config.toml
num_hidden_layers = 14
hidden_size = 224
num_attention_heads = 10
num_key_value_heads = 2
head_dim = 32
intermediate_size = 576
vocab_size = 8192
hidden_act = "swiglu"
norm = "rmsnorm"
norm_place = "pre"
norm_eps = 1e-06
positions = "rope"
rope_theta = 500000.0
rope_fraction = 1.0
qk_norm = false
attn_scale = 0.177
bias = "none"
tie_word_embeddings = true
parallel_block = false
init = "normal"
init_std_qkv = 0.0274
init_std_o = 0.00433
init_std_up = 0.0274
init_std_down = 0.00322
optimizer = "adamw"
learning_rate = 0.00113
beta1 = 0.95
beta2 = 0.98
weight_decay = 0.12
lr_head = 0.00954
max_grad_norm = 1.0
warmup_steps = 212
schedule = "wsd"
decay_fraction = 0.666
decay_shape = "linear"
final_lr_fraction = 0.0
batch_tokens = [32768, 65536, 131072]
max_seq_len = 768
doc_mask = true
z_loss = 0.0001
train_tokens = 680300000
max_steps = 9785
dataset = "wikipedia_en"
MLP neurons of a small language model. Each row is named by its layer, matrix (down: output weights) and neuron, and shows model dimensions 48-111. Each number is 128 + 32 x the weight over its row's rms, rounded and kept within 0 to 255. A neuron's up and down rows have the sign that makes its largest values positive.
Before each neuron's rows, "fires before" lists the tokens most often just after its 100 highest values on Wikipedia text that the model never trained on.

fires before: "9", "1", ")"
L7.down372 [174 121  95 141 187  95 107 163 157 120 164 136 134 132 161 145 146 172 155  62 105 136 153 154 139 139 124 153 151 166 137 128  95 125 136 159  88 123 122 176  78 170 161 127 164 130  79  92  68 127  94 163 102 123  97  67 114 176 147  68 104 123 157 157]

fires before: " the", " a", "ing", " his", " "
L2.down322 [173 107  99 108 176 108  98 141 142  83 128 180 107 142 107 118 118 115  98 114 136 112 144 148 100 103 149 184 126 176 141 121 131 139  24 110 163 137 162 147  60 143 154  66 151  98 146 146 108 136 175 140 136 109  45 183 122 126  73  69 138 107 162 109]

fires before: "\n", "ed"
L4.down206 [159  49 184 132 119 101 116 116 144 166  92 193  58 133 103 103 162 167 121 103 147 158  90 115 145 167 137 171 130 123 144  98 204 152 122 150 168 104 124 119  98  86  87 153 102  83 121 133 188 106 149 171  92 168 142 143 125  88 102 118 144 142  51  87]

fires before: " ", "0", " |", "5", "4", "1"
L7.down414 [124 162 112 153 103 152 137 123  88 165 136 138 115  86 166 112 142  45 103 133 176 213 161 166  88 168 136 139  89 113 129 129 137 177 201 148 103 161  93 152 185  95 144 147  54 128 184 208 142 148 148 168 168 152 116 102 116 110 105 138 205 144  38 149]

fires before: " |", " ", ")", "s", " (", " the"
L9.down558 [102 154 120 128 162 130 139 166 128 114 109 114 119 172 126 112 184 114 176 161 115 111  65  97  91  88  91 142 154  50 131 105  99 131 173 146 174 157 165  89 161  91 132 121 170 159 172 121 116 145 112  65 118 184 167 138 145 138  95 150  99  72 161  86]

fires before: "\n", "==", "The", "-", "==="
L10.down82 [122 119 119 120 135 125 129 119 124 131  81  53 106 115 130 100 139 137 142 130 115 119 135 109 151 158 149 118 128 119 130 134 103 137   0 123 152 140 101 121 111 134 128 116 120 158 109 134 112 137 116  80 158 125  98 132 126 129 124 126 112 124 134 120]

fires before: " |", " in", " –", " and", " ("
L4.down142 [153 134 102 169  99 132 126 122 122  96 118 101 157 134 174 105 106 150 145 106 124 111  91 111 142 171 168 135 145 152 105 103 116 111   0 131 148 178 122 137 148 144  98 167 113 116  92 152 139 141 131 102 192 144 143 181  90 148 126  41  98 143 160  86]

fires before: "8", "9", "1", "7", "s"
L9.down113 [122 125 121 126 105  83 147 100 102 159 137 161 157 117 137 156  87 145 137 101 127 126 138 105 132 130 122 129 171 129 137  90  97 139 158 129 189 116  85 141 191 128 158  72 156 136 105  50 156 139 165 169 149 100 128 128 149 111 149 119  23 160 155  70]

fires before: "–", " |", ")", ":", "-"
L11.down512 [ 80 120  67 142  30 121 114 130 164 160 136 155  64 128 156 135 186 143 177 123 119 116  64  89  70  98 155 129 114 135 136 145  97  90 148  75 150 137 127 116 113 118  96 154 152 124 113 186 145 110 121 113 105 107 163 102 137 131 129 123 107 100 148 133]

fires before: "9", "ly", "0", "las", "8", "1"
L11.down371 [105 134 124 120 163 131 167 214 143 144 115 114 166 108 113 155 115  91 141 126 114 131  77 147 130 101 134 204 101 175 211 103 161 113 255 157 124 133 156 127 174 142 129 164 139 160 112  93 107 145 151 171 144 122 142 135 113 158 142 191 118 119 157 111]

fires before: "4", "3"
L11.down274 [162  75 125 105 105 140 173 128  75 118 128 110 119  86 144 140  80  90 149 106 142 156 130 154 134 100  96  89 110  81 129  72 162 132 186  75 139 135 189 157 197  86 116 156 182 117 159 172 137  89 160 139 171 149 128 121 167 106  85 103 143 222 134  98]

fires before: "1", "2", "3", "4", "5", "8"
L11.down428 [150 137 102 132 233 101 105 167 185 167 106 141  83 163 111 113 102  89 129  82 136 106 129  95 191 174 119 153  65 129 143  84 157 172 194 145 124 127 162  98  91 129 113  90 114 169 136 148 120 151 107 156 106 144  76 130 126 157 141  94 109 151 111  87]

fires before: " that", " to", "==", "s", ","
L9.down552 [131 113  75 149 110 166 111  76  71 130 137  96 142  88  86 123 140 132 130 124 117 128 155 109 103  99 102 127 147 184 106 166 181 155   0 114 135 125 107 177 135 131  82  97 104  83 105 110 157 167  88 102 191 192  99 112  95 168  85 135 169 128 114  79]

fires before: "5", "6", "4", "7"
L11.down27 [105 148 155 127 157 109 101 119 130 133 158 121 146 151 135 168 124 140 135 151 136 101 144 118 109 124 148 153 150 156 217  94 142 128 255 102 150 131 152 147 136 108 115 123 132  94 184 167 118 158  73 162  61 185 123  75 146 134  77 147 103 123 130 111]

fires before: "\n", "-", "The", "==="
L9.down348 [108 112 159 113  87 114  86 105 101 149  98  10 137  70 146  99 125 122 110 130  98 105 164  98  95 150 124 137 101 155 115 129  96  81   0 207 125  72  80 124 109 105  61 131 103 121 150  91 126 132 130 159 211 203  66 173 122 164 134 104 125 102  94 144]

fires before: "\n", "The", "==", "===", "-"
L10.down151 [127 115 138 125 137 108 109 130 126 149  28 100 105 152 146  88 122 122 125 128 109 126 131 127 147 148 158 143 131 102 123 117 139 140   0 161 116 143 108 143 151 142 107 117 118 115 113 113 112 164 119 145 130 140  86 115  95 149 135 129 132 125 122 136]

fires before: ",", " March", " October", " ", " September", " the"
L7.down124 [133 150 123 134 212 130 179  86 136 113 174 107 114 180  97 159 148 151 135 153 155 120 100 144 112 141  91 126 163  81  93 151  76  76 115 140 156 157 118 115 181 129 153 104 112 182 101  66 111 114  85 137 139 115 122 153 143 192 187  66 133 126 159 159]

fires before: "1", "9", " ", "2", "7", "8"
L7.down423 [133 152 148 147 141 149 141 107  87 151  78 124 100 136  74 134 152 167  99  94 156 165 103 159  87 153  57 180 154 187  99 121 123 177 195 180  76 137 133 100 150 122 138 108 148  91 133  53  87 167 100 143 124 151 184 103 134 120 182 101  65 167 158 115]

fires before: " of", "s", "==", " ==", "ed", " that"
L10.down31 [149 134 120  87 141 151 131  90 141 153  46 142 118 168  99 111 140 173 129 153 150  98 138 141 154 130 145  93 156 143 126 158 164 135   0 118 129 134 137 135 135  84 124 119 119 129 115 141 122 118 132 109 198  72 105  95 145 115 157  78 115 121 116  94]

fires before: " |", " (", " ", " hold", ")"
L11.down422 [149 113 185  89 133 161  99 148 167 141 155 136 218  80 114 165 131 110 125 156  89 179 177 197 101 147 106 182 125 147  84  85  99 165  97 133  97 137 145 119 143  94 143 113 136 125  88 103 183 168 152 123 114 109 126  56 146 174 137  97 157 170 125 165]

fires before: " |", " (", ":", " ", ".", " mi"
L9.down573 [ 99 138 169 129  98  71 113 134  70 144 134 161 210 103  90 180 134 187 160 153 181 117 164 165 113 112 106 184  91  89  98 129 148 170 193 126 112 114 119 118 151 108 110 180 113 157  94 131 180  63  90 161 166 149 158 135 169 182 139  64  95 129 201 141]

fires before: "==", "\n", "The", "-", "===", "In"
L10.down3 [137 146 127 105 127 125  96 121 135 142  67 107 121 161 130 145  96 115 107 100 114 106 128 128 116 116 133 131 122 123 109 139 135 136   0 164 147 103 104 148 110 147  99 132 126 110 110 140  97 142 116 145 184 155  58 112 114 143 158 120 132 130 118 106]

fires before: " ", ","
L10.down556 [143  97 113 160 199 172 101  98 194 178 102 140 132 157 137 107  75 161 161 120  94 124  99 163 112 112 154 143 107 137 159 129  50 138  94 112 135 164  54 122 151 124 120 113 141  97 117 140  91 155 141 111 142 177  85 149 114 123  67 110 176  93 157  67]

fires before: "0", "1", "5", "9", "."
L9.down132 [110 103  88 109 103 182  71 113 100 141 167 117 111 135 116 142  98 142 106  83 141 215 165 129 158 105  78 134 164 125 113  43 210 135  81 144  73 106 135 192 143 106  63 146 144 121 105 101 133  70 171 119  81  92 136 127 197 180 178 115 158 155 106 148]

fires before: "\n", "---|---|---|---|", ".", " ", "one"
L3.down1 [116 144 161 114  94 125  77 125 147 130 129 142 159 106  94 118 115 111 211 148 117 100 152 156 147  88 106 162 130 112 147 146  75  93 129  74  83 123 121 165  91 120 133 118 107 191 155 176 191  98 158 185 154 119 144 150 138 134 144 129  66 195 131 136]

fires before: "1", "0", "2"
L11.down529 [136 169 114 186 154  79 147 121 117 112  76 134  92  54 136 107 105 196 112 143 134 137 113  98 132 122 119 135 212 155  79  94 122  75  30  98  87 183 100 114 137 166 155 149 117 146 124 124 130 128 131 128 120 125  82 148 180 134 128  87 124  60 139 127]

fires before: " to", " the", " in", " a", " his", " "
L7.down243 [129 149 140 152 157  76 199 129 141 174  30 109 120 132  93 108  56  94 123 154 156 145 157 125  93 119 153 130 108 148  96 138 109 126  54 143 155 126 137 136 173 151 151 126 125 167  97  47 100 198 160 174 127 156 122 114 133  98  94 143 145 173 133 131]

fires before: "0", " in", "s", " of", "=="
L7.down194 [ 91 109 137 169  87 130 169 128 159 130 116 115 127 103 124 167 146  63 107 166 120  61 168 207  83 156  97 165 192 132 140 163  90 164 113 132 148 121 114 135 120 163  75 141 126 125  44 161  97 146 184 132 160 145 107 179 143 101  64 124 147 153 123 160]

fires before: " "
L11.down566 [ 74 117 117 121 141 181 101 203 143 146 139 144 143 122 136 180 149  77 129 163 115 103  46 162  76  73 124 112 110 140 154 110  85 128 163 122  91 141  98 115 119  94 119 155 129 137 128 103 148 195 145 120 130 166 122 135 172 162 129 123 145  73 163  78]

fires before: "\n", "---|---|---|---|"
L2.down264 [134 174 128 143 147 158 186 133 169 128 122 136 116  89 144 151 100 136 169 145 177 136 151 125 141  97 151 138 171 133 134 126 101 121  84 126 142 142 143 147 128 142 156 148 136 156 142 162 156 104 151 127 104 117 148 132 147 108 110 145 140 157 146 191]

fires before: " the", " that", " a", " his", " her"
L10.down551 [143 146 120 122 167  79 161 133 136 165  41  81 173 202  99  93 129 151  80 138 177 119 154 114  72  80 122 146 111 144 127 114 167 129   0 122 136  96 112 162 154 136 135 110  96 135 129 141  85 151 115 147 137  91  80 143  85 109 143 115 111 130 144 101]

fires before: "9", " ", " later", " after"
L11.down560 [113 151 141 100 164 127  78 156 149 138 135 127 131 126  89 171  96 135 103  98  90 116 124  38 142 158 173  82 147 156  91  85 126 137 193  79 140 138 128 148 109 106 171 129 149 120 136  72 125 138 162 131  83  92 175 117 118 102 125 116 134 125 140 109]

fires before: "0", "5", " (", "s", "$", "ers"
L11.down531 [ 95 123  96 174 108  59 186 117 123 141 110  92  70 153  95 157 149 102 128  95 137 112 142 119 143 120 159 130 145 149 153 121 157 108  98 138 148 140 101 128 112 136 118 127 151 123 114 129 119 107 163 120 115  82 121 130 152 122 153 127 115 151 124 167]

fires before: "4", "3", "5"
L9.down240 [181  32 128  87 180 111  71 125 126 125  91  56  78 124 146  64 178 117 133 112 159 104 169 127  84 153 100  74 149  98 117 130 121  95 184 180 105  75 128 130 140 190 132 183 173 132 111 123 141 105 127  88 123  92 153 147 135  85 106 158 154 123 166 144]

fires before: "6", "7", "5", "4", "8", "3"
L11.down76 [132  88 126 161  83 124  88 184  94 112 143  99 142  91 145 129 127 106 112 121 124 157 100 111 134 141 141 137 109 151 124 127 150 144 110  57  90  61 107  96 110 127 101  87  85 102 162 124 118 162 111 158 156 189 138 161 122 147  72 103 179 114 136 166]

fires before: "|", "\n", "9", "|---|", "|---|---|", "|---|---|---|"
L9.down531 [ 96 111 119  88 124 172  81 118 102  87 142 133 117 101 144 157 114 113 148 116 141 122 169 108 176 171 185  94 146 103 117 132 115 166 102 138 176 132 136  76 150 156 116 141 122 129 149  87 177 164 140 155 100 127  79 131 128  62  92 144 141 169 109 106]

fires before: "\n", ")", ";", " /", ".", "|"
L9.down107 [108 156 106 138 124 153 129 144  56 156 113 109 159 140 121 168 127 175 108 159 177  86 109 180 136 166 155  61  95 190 127 108 145 182 117 124 122 124 152 191 159 124 123 185 144 129 100  91 140 116 117 129 153 171 135  75 121  93 154 105 127 103 103 129]

fires before: "\n"
L7.down452 [111  44  88 113 147 184  97 112 117 123  85 132 160 136 193 176 142  41 117 135 132 112 220 134 106 136 168 114 118 125 155 106 184 155 185 157 116 132 156 115 205 160 165 114 109  78 160 177 109  99 124 133 150 147 158 135 140 159 140 135 166 139  83  90]

fires before: " in", " on", " by", " ", " as", " at"
L9.down160 [ 96 139 124 159 141 180 161 127  84 102  11 165 172 127 134 119 161 188 137  71 143 128 130 151 118 124 167 164 119 150 148 120 128 106  53 124 149 156 157 125  93 144 177 181 169 123 167 123 111  96 195 139 126 162 149 151  86 132  85 147 143 139 105 194]

fires before: "0", ",", "6", "2", "5", "1"
L11.down463 [178  94 150 169 158 130 139 131 131  93 190 187 100 122 163  99 124 121 121 122 144 128  65  96 159 175 147 150 109 167 215 110 164 135 197 146 123 106 103 160 109 186 176 138 123 142 142 147 211 170 146 143 135 171 142 117  87 128 106 116  81 115  70  56]

fires before: "\n", "-", " "
L9.down359 [ 89  92 127  97 127 115 165 182  54 123 115 121 188 156 177 137 116 120 174 116 158 119 122 104 127 170 131 195 120 139  84 132  99 196  76 147 117 128 135 156 169 189 142 181 141 139  93 115 121 155 156 151 119 112  95  85 174 119 144 103 134 108 100 166]

fires before: "2", "3", "1", ":", "8", "4"
L10.down278 [113  99 115 166 179 104  90 115 127  96 118  85 117 148  88 106 129 130 154 113 119 113 133  85 102 151 197 156 104 138 141 144  95  99  82 109 112 168 128 123 145 170 144  47  89  78 125 122 150 153  99 193 131 155 128 131  91 164 144 104 162 117 126 153]

fires before: "3", "2", "1", "4", "5", "9"
L9.down433 [133 117 104 162 180 109 128 148 108  91 108  87 133 135 105 160 106 148 161 110 152 181 144 107  88 110 113 126 127 175 152 163 129  61   0 177 106  90  75 137  89 122 103 127 132 123 146  89 104 165 139  89 125 195  88 141 142 166 101  83 101 141 106 139]

fires before: "2", "1", "4", "0", "9"
L9.down393 [119 143 162 100 150  92 166 128 126 139  16 152 123  85 138 200  96  99 131 108 117  63 148 148 145 123  90 137  95 109 131 142 147 129   0 171 125  87  94 128  63 137 141 124  72 101 129 100 152 147 103 121 102 152 114 166 136 126 144 116 163 179  68 153]

fires before: "0", "1", "2", "ation", "lam"
L7.down509 [ 92 150  98 155  99 209 118 149  78 128 122 119 103 162 147 165 116 103  96 147 139  83 104 116 103 155  62 147 154 157 113  93 177 101 120 145 123 130 103 126  92 128  89 147 105 141 184  98 147 148 125 144 158 122  82 101 151 113 101 117 165 108 107 136]

fires before: "0", "1", "9", "8", "–", "|"
L10.down494 [152 175 146 124 102 124 109 135 138 122 102  88 124 147 134  92 100 107 146 150 164 140  74 110 111 108  80 146 123  55 130 181 148 101 152  99 165 122 147 127 168 116 145 134 122 200 108 132 126  92 134 111 152  59 139 111 140 113 101 140  75  69 125 114]

fires before: "4", "5", "3", "am", "ca", "2"
L11.down302 [122 119  83 113 133 105 137 123  89 124 150 124 105  84  91 103  90 126  89  93 156 106 113  90 159 117 142 151  75 130 165 134 131 134 188 108 125 111 107 140 119 139  86 169 128 145 171 155 131 107 153 125 133  70 160 172 132 167 172 127  97 142 109 131]

fires before: "\n", " in", " "
L9.down215 [119 115 143 137 113 140 136  70 137 131 120 150 151 138 153 150 126 117 119 145 149 137 168 215 113 189 119 182 137 155 118 125 163 188  99 161 130 136 156 120 186 175 156 196 164 142 185 128 110 113 125  98 180 120 148 112 102 177  70 110 151 112  51 134]

fires before: "0", "1", "3", "5", "4", "2"
L4.down504 [111 146  80 103 167 108 165 157 129  88  48 123  99  87  84 119  88 132 161 133 173  82 186 120 134 206 115 154 142 110  87 142 189 184 118 106  93 113  84 114 129 128 137 129 127 124  90 156 137 138 125 155 104  93 187 174 131 137 143  84  85 101 106  87]

fires before: " ", "n", "i", "2", "l", "na"
L11.down455 [ 87 149  46 162 172 156  79 194 152 130 134 127 101 165 106 164 123 175  80 135 123 108 166  81 124 144 137 117 123 149 104  88  87 174 176 127 110 110  82  93 147 166 135 119 140 119 167 164 126 159 139 123  99 117 108 101 139 150 116 155 118  83 100 107]

fires before: "==", "===", " /", "The"
L9.down533 [145 107  92 126 154 110 104 107 146 119 140  93 168 106 128 150  84 138  97 135 135 108 160  71  61 115 101 157 139 153 134 146 110 119   0 190 106  86  84 148  98 142  83 140  95 133 165 138 106 108 101 159 204 202  73 178 104 155 136 116 140 137 134 128]

fires before: "\n", "In", ",", "The"
L10.down170 [145  40 152 103 117  59 162  91 105 172 158 103 122 144 124  95 135 142 172 135  96  98  86 125 161 147 162 212 110 159 123 115 182 143 227 130 101 107 169 157 144 129 116 112 106 106 124 155 143 132 147 131  62 120 141 189 104 164  80 119 130 109  57 121]

fires before: " |", ":", " put", " ", "\n", " also"
L9.down317 [ 90 149 107  81 113 150 103  80  69 123  95 116 198  99 150 126 128 123 121  99 157 173  72 120 129 117 162 158 133 117 136 144 131  59 146 131 110 112 171 147 107 156 141 127  90 155 119  99 135  83 157  99 152 207 130 111 171 188 148 121 137 188 109 178]

fires before: "5", "4", "6"
L11.down21 [112  86 135 113 105 116 110  86 149  71 112 122 117 171 127 104 104 116 143 126 110 187  89 143  82 181 130 118 123 164  85 149 156 139 120 134 144 111 171 133 118 135 140 121 131 112 166 151 151 188  78 167 111 158 128 137 132  83 118 114 128 170 202 170]

fires before: "\n", "|", "-", "B"
L7.down291 [ 76 139  95 158 125 103  44 186  54  60  99  61  75 212 137 119 120 136 150 153 130 124  97 138 161 116 119 127 136 129 144 136 125 161 121  99 149 115 155  98 126 141 131  99 133  56  76  88 147 126 122 199 114 141  95 107 189  85 132  56 143 118 115 153]

fires before: "0", "s", "1", "2"
L7.down339 [137 156 134 129  99 156  89  76  98  75 143 112 150 142 121 135 148 106 145 118 129 103  82 188 173 100  88 139 129  87 115 148 155 141 114 156 150  89 170  70  76  87  87 116 171 135 129 136 169 131  99 132 136  36 112 117 105 130 119 130 155 139  69  99]

fires before: "1", "2", "3", "9", "0"
L9.down516 [178 130  40 124 183 128 177 129 150 142 109 163 137 126 127 154 114 197  81 144 108 110 148 167  76 168 121 140 105 133 115 105 120  91 155 104 118 116 122  95 103 110  84 136 124 104 168 144 150 106 138 164 165 108  63 114 125 127  88  79 168 151  49 152]

fires before: "9", "0", "s", "3"
L9.down95 [106 155 126 136 116 135 193 138  89  66 129 111  84 153 133 134 164 121 141 147 133  95 140 130 140 165 144  92 143  98 134  59 118 123  34 102 174  43 142  89 103 119 131 134  96 132  90 195 117 155 117 115 115 123 117 134 134  69 183 135 121  71  74 155]

fires before: "9", "8", "0", "1", "7", "5"
L7.down179 [ 89 140 117 123  56 132  60 107   1 131 118  98 124 159 116 115 144  95 124 128  82 177 144 204 153 117 116 137 130 119 134 128 155 134 134 179 136 118 145 112 102 133 139 130 164 117  77 107  87  92 114 123 134  97 126 129  95 120 152 113 135  74 181  98]

fires before: "1", "2", "3", "5", "0"
L11.down218 [131 131 113 126 110 157 119 103 121 106 139 114 104 154 136 182 147 107 192 150 162 102 145 167 213  96  96 113  64  93 160  90 177 116 213  94 146 105 133 163 105 120 109 156 152  92 161 123 111  72 162 161  99 152 131 129 127 170 114 146 117 140 128 120]

fires before: " in", " on", ",", " to", ")", " at"
L9.down380 [118 122 110 166 145 174 149 107 141  63 103 112 151  90 121 156 117 130 166 110  99  93 124  93  91 162  98 175 124  96 136 166 141 151 146 156 131 145 137 113 201 137 121 140 155 155 165 114 108 110 216 176 188 157 135 103 111 142 103 128 170 175 124 138]

fires before: " by", " as", " to", " in", " from", " with"
L7.down283 [117 151  78 120  98 116 141 136 147 107  63 151 105 153 132 111  97 112 188 139  90 143  66 129 115 136 112 142 179 152 110 145 132 164 127 163 114 137 112 114 175 108 145 179 136 135 141 121  69 153 122 150  89 106 163 117 119 142 120 158 158 161 163 118]

fires before: " ", " a"
L11.down250 [ 64 160 108 134 112 147 120 114 118  54 144 155 113 139 122 116 132 110 131  69 131 106  96  82 158 187 129  66 114 169 123 122 129 124 175  97 119 137 120 172 151 141 117 104 112 121 122 131  74 106 153 133 141 100  85 154 141  75 109  68 141 116  85  94]

fires before: "0", "3", "1", "4", "5"
L4.down477 [166 120 100 167 145 100  81 118 161 122  46 109 118 167 123 127  88 122 159 152 191 120 156 110 160 165 138 179 148  70 124 150 151 174  40 116 155 101 123 110  90 105 146 195 130 132  89 137 164 135 165 114 109  95 153  85 114 136 125  65  78 167 129 158]

fires before: "–", ")", " |", ":", ";", "),"
L9.down146 [135 141  82 181 102  87  97 144 160 140  78 175  97 117 112 139 125 152  91 214  90  98 129 104 104 113 143  94 176 163 151  79  84 134  46 117 155 137  82 199 124 132 142 123 112 136  85 126 139 130 120  52 116 156 175 117  99  79 135 125 115 119 148 148]

fires before: "6", "7", "5", "8"
L11.down321 [119 136 123 140  66 116  91 127  86 141 120  66 158 182  88 135 127 180 102 149 122 125 141 100 137  76 130 108 109 151 137 118 100  97 191 138 115 157  98 101 125 146 122  99 205  72 160 169 174  95 115 174 135 130  84 105 167 141 182  64 120 134  85  98]

fires before: " |", "7", ":"
L7.down279 [150 111 117 164  86 141 156 111 169 150 105 158 151 134 145 145 252 123 148  67  76 112  77 135 136 106 162 156 170 136 129 106 125 154 126 115 155 145 139 116 117 156  93 158 150 120 149  96 126  81 150 141 101 153  65 162 126  84 137 132  84  59 116 177]

fires before: "\n", "-", " ", "tract"
L10.down37 [160 180 104 107 118 116 112 105  74  97  84 114 118 140 114 132 125  97 145 142 123 129  89 122 124 107  67 113  99 107 175 137 122  69   0  69 127 168 105 189 151 132 161  90  90 140 134 154 120 126 171 122  81 156  81  44 141 151 127 109 100 135 141 130]

fires before: " ", " —", " |", "\n"
L7.down475 [126 131 148 163 120 143 120 172 146 161  79 121 129 184 126 171 153 158 198 122 126 144 107 131 151 180 121 153 122 153 173  93  89 142 149 137 192 133 145 141 126  58  89 148 162 113 150 118 207 111 103 138 121 164 137 121 135 111 186 104 122  92 192  93]

fires before: " |", ":", " ", ".", "ed", " of"
L10.down298 [161 139 138 109  73  76  86 149 140 101 139 100 144 142  80 175  80 164 161  95 116 156 112 132  63 104 132 156 112 166  90 115  77 118 215 132 159 138 177 211 104  93 132 157  63 178 117 109 129  73 116 146 176 160 139 127 100 130 166  93 112 147  77 145]

fires before: " ", " |", "S", "):"
L7.down361 [150 115 141 114 135 183 146  98 113 129 152 202  80 132  48 137 101 148 133  72 132 142 132 161 145 148 125 124  69 133 123  65 118  67 105 120 126  75 142 178 115 118 114 102 165  93 130 129 122  82 134 180 170 178 170 153 190 153 147  80 155 173 133 151]

fires before: "\n", "_{", "age", "pos", "s", "-"
L4.down166 [ 89 132 195 107 148 121  52 172 135 120  59  87 123 145 140 141 144  99 136 176 107 132 173 140 140 122 147 107 131 178 151 114 132 146   0 132  97 151 173 118 113 115 143 144 128  92 102 137 162 141 125 171 108 140  36 143 114 151 159 157 119 172 123  58]

fires before: "9", "7", "8", "==", "er", "3"
L7.down100 [147 111  78 113 149 165  88  81  78 145 154 112 114 190 141  72 109  75 123 119 147 110 138 142 149 144  72 171 140 117  71 107 132 135  91 102 135 141 102 193 122  85 105 138 133 128 167 124  89 101 122 151 131  75 137 179 167 120 113 105 151 119 166 133]

fires before: "\n", "-", "The", "==="
L9.down274 [113 121 149 137 104 105  95 132 132 141 113  34 114 102 139 136 108 124 113 129 116 117 141  87  79 122 120 154 127 167 126 114 121 118   0 191 116  81  74  98 110 147  74 131  96 137 126 121 113 117  97 152 215 221  71 170 113 146 116 114 100  89 131 135]

fires before: "0", "1", "2", "3"
L11.down473 [113 113 127 137 112 113 122  76  79 108 111 136 126  72 159 184 167 119 120  68 113 125 135 197 103 119 135 157 126 141  30 168 131 139 147 157 123  83 121 130 114 182 140 116 106 159  61 152 118 117 198 125 145  80 140 206 164 133 101 138 118 126 141 141]

fires before: "6", "7", "8", "5", " |", "3"
L9.down16 [198  59 137 129  87 122 133  68 141 150 208  95 140 118 141  90 147 107  89 124 140 142 111 136 158 141  80  82 131  96 140 159 123 149 181 116 128 169  69 142 135 134 141  67 163  90  64  86 171 202 148 172 129 134 108 141 137 116 110 115 199 148 132 100]

fires before: "1", "2", "5", "com", "ing", "7"
L9.down30 [140 139 149 119 153 127 187  95 216  89 116 164 158 130 141  93 113 136 168 105 121 140 120 118 136 131 135 124 162 109 152 113 125  88   0  83 160 136 137 114 107 101 115 134  91 101 124 167 111 192 118 146  95 216 135  87 102  95 124 106 176 134 101 140]

fires before: " |", "\n", ":", "–", "-", "."
L9.down127 [139 115 139 153 111 114 143 129 130 131  93 156 138  93 144 157  99 138 138 149 109  81 118 106 112 171 118 141 213 164 139  81 155 183  67 151 154 116 182 179 135 234 115 171 123 145 104 161 165  97 133 127 160 131 159 125  25 111 108  90 166  84  65 152]

fires before: "0", "4", "3", "2", "5", "1"
L3.down192 [104  60 148 114  99 103 112 118  61 110  96 137 120 137 202 122 133 138 170 127  94 139 173 100 153 171 145 136 152 155 128 106 192  83  27 174 187 149 104 133 116 128 132 167 154 174 115  87 140 171 136 131 163 223 173  87  78 116 135  92  72  89 149 124]

fires before: "\n", " ", " —", " –"
L11.down349 [164 101 134 117 104  77 143 105  53 128  84 163 136 142 132 137 101  64  65 115 148 146 135 112 101 133 123 154 129 127 135  93 114 126   0  66 133 129 220 156 159 133 159 110 114  83 197 149 100 116 109 154 138 181 147 144 163  70 124 116  87 100 132  98]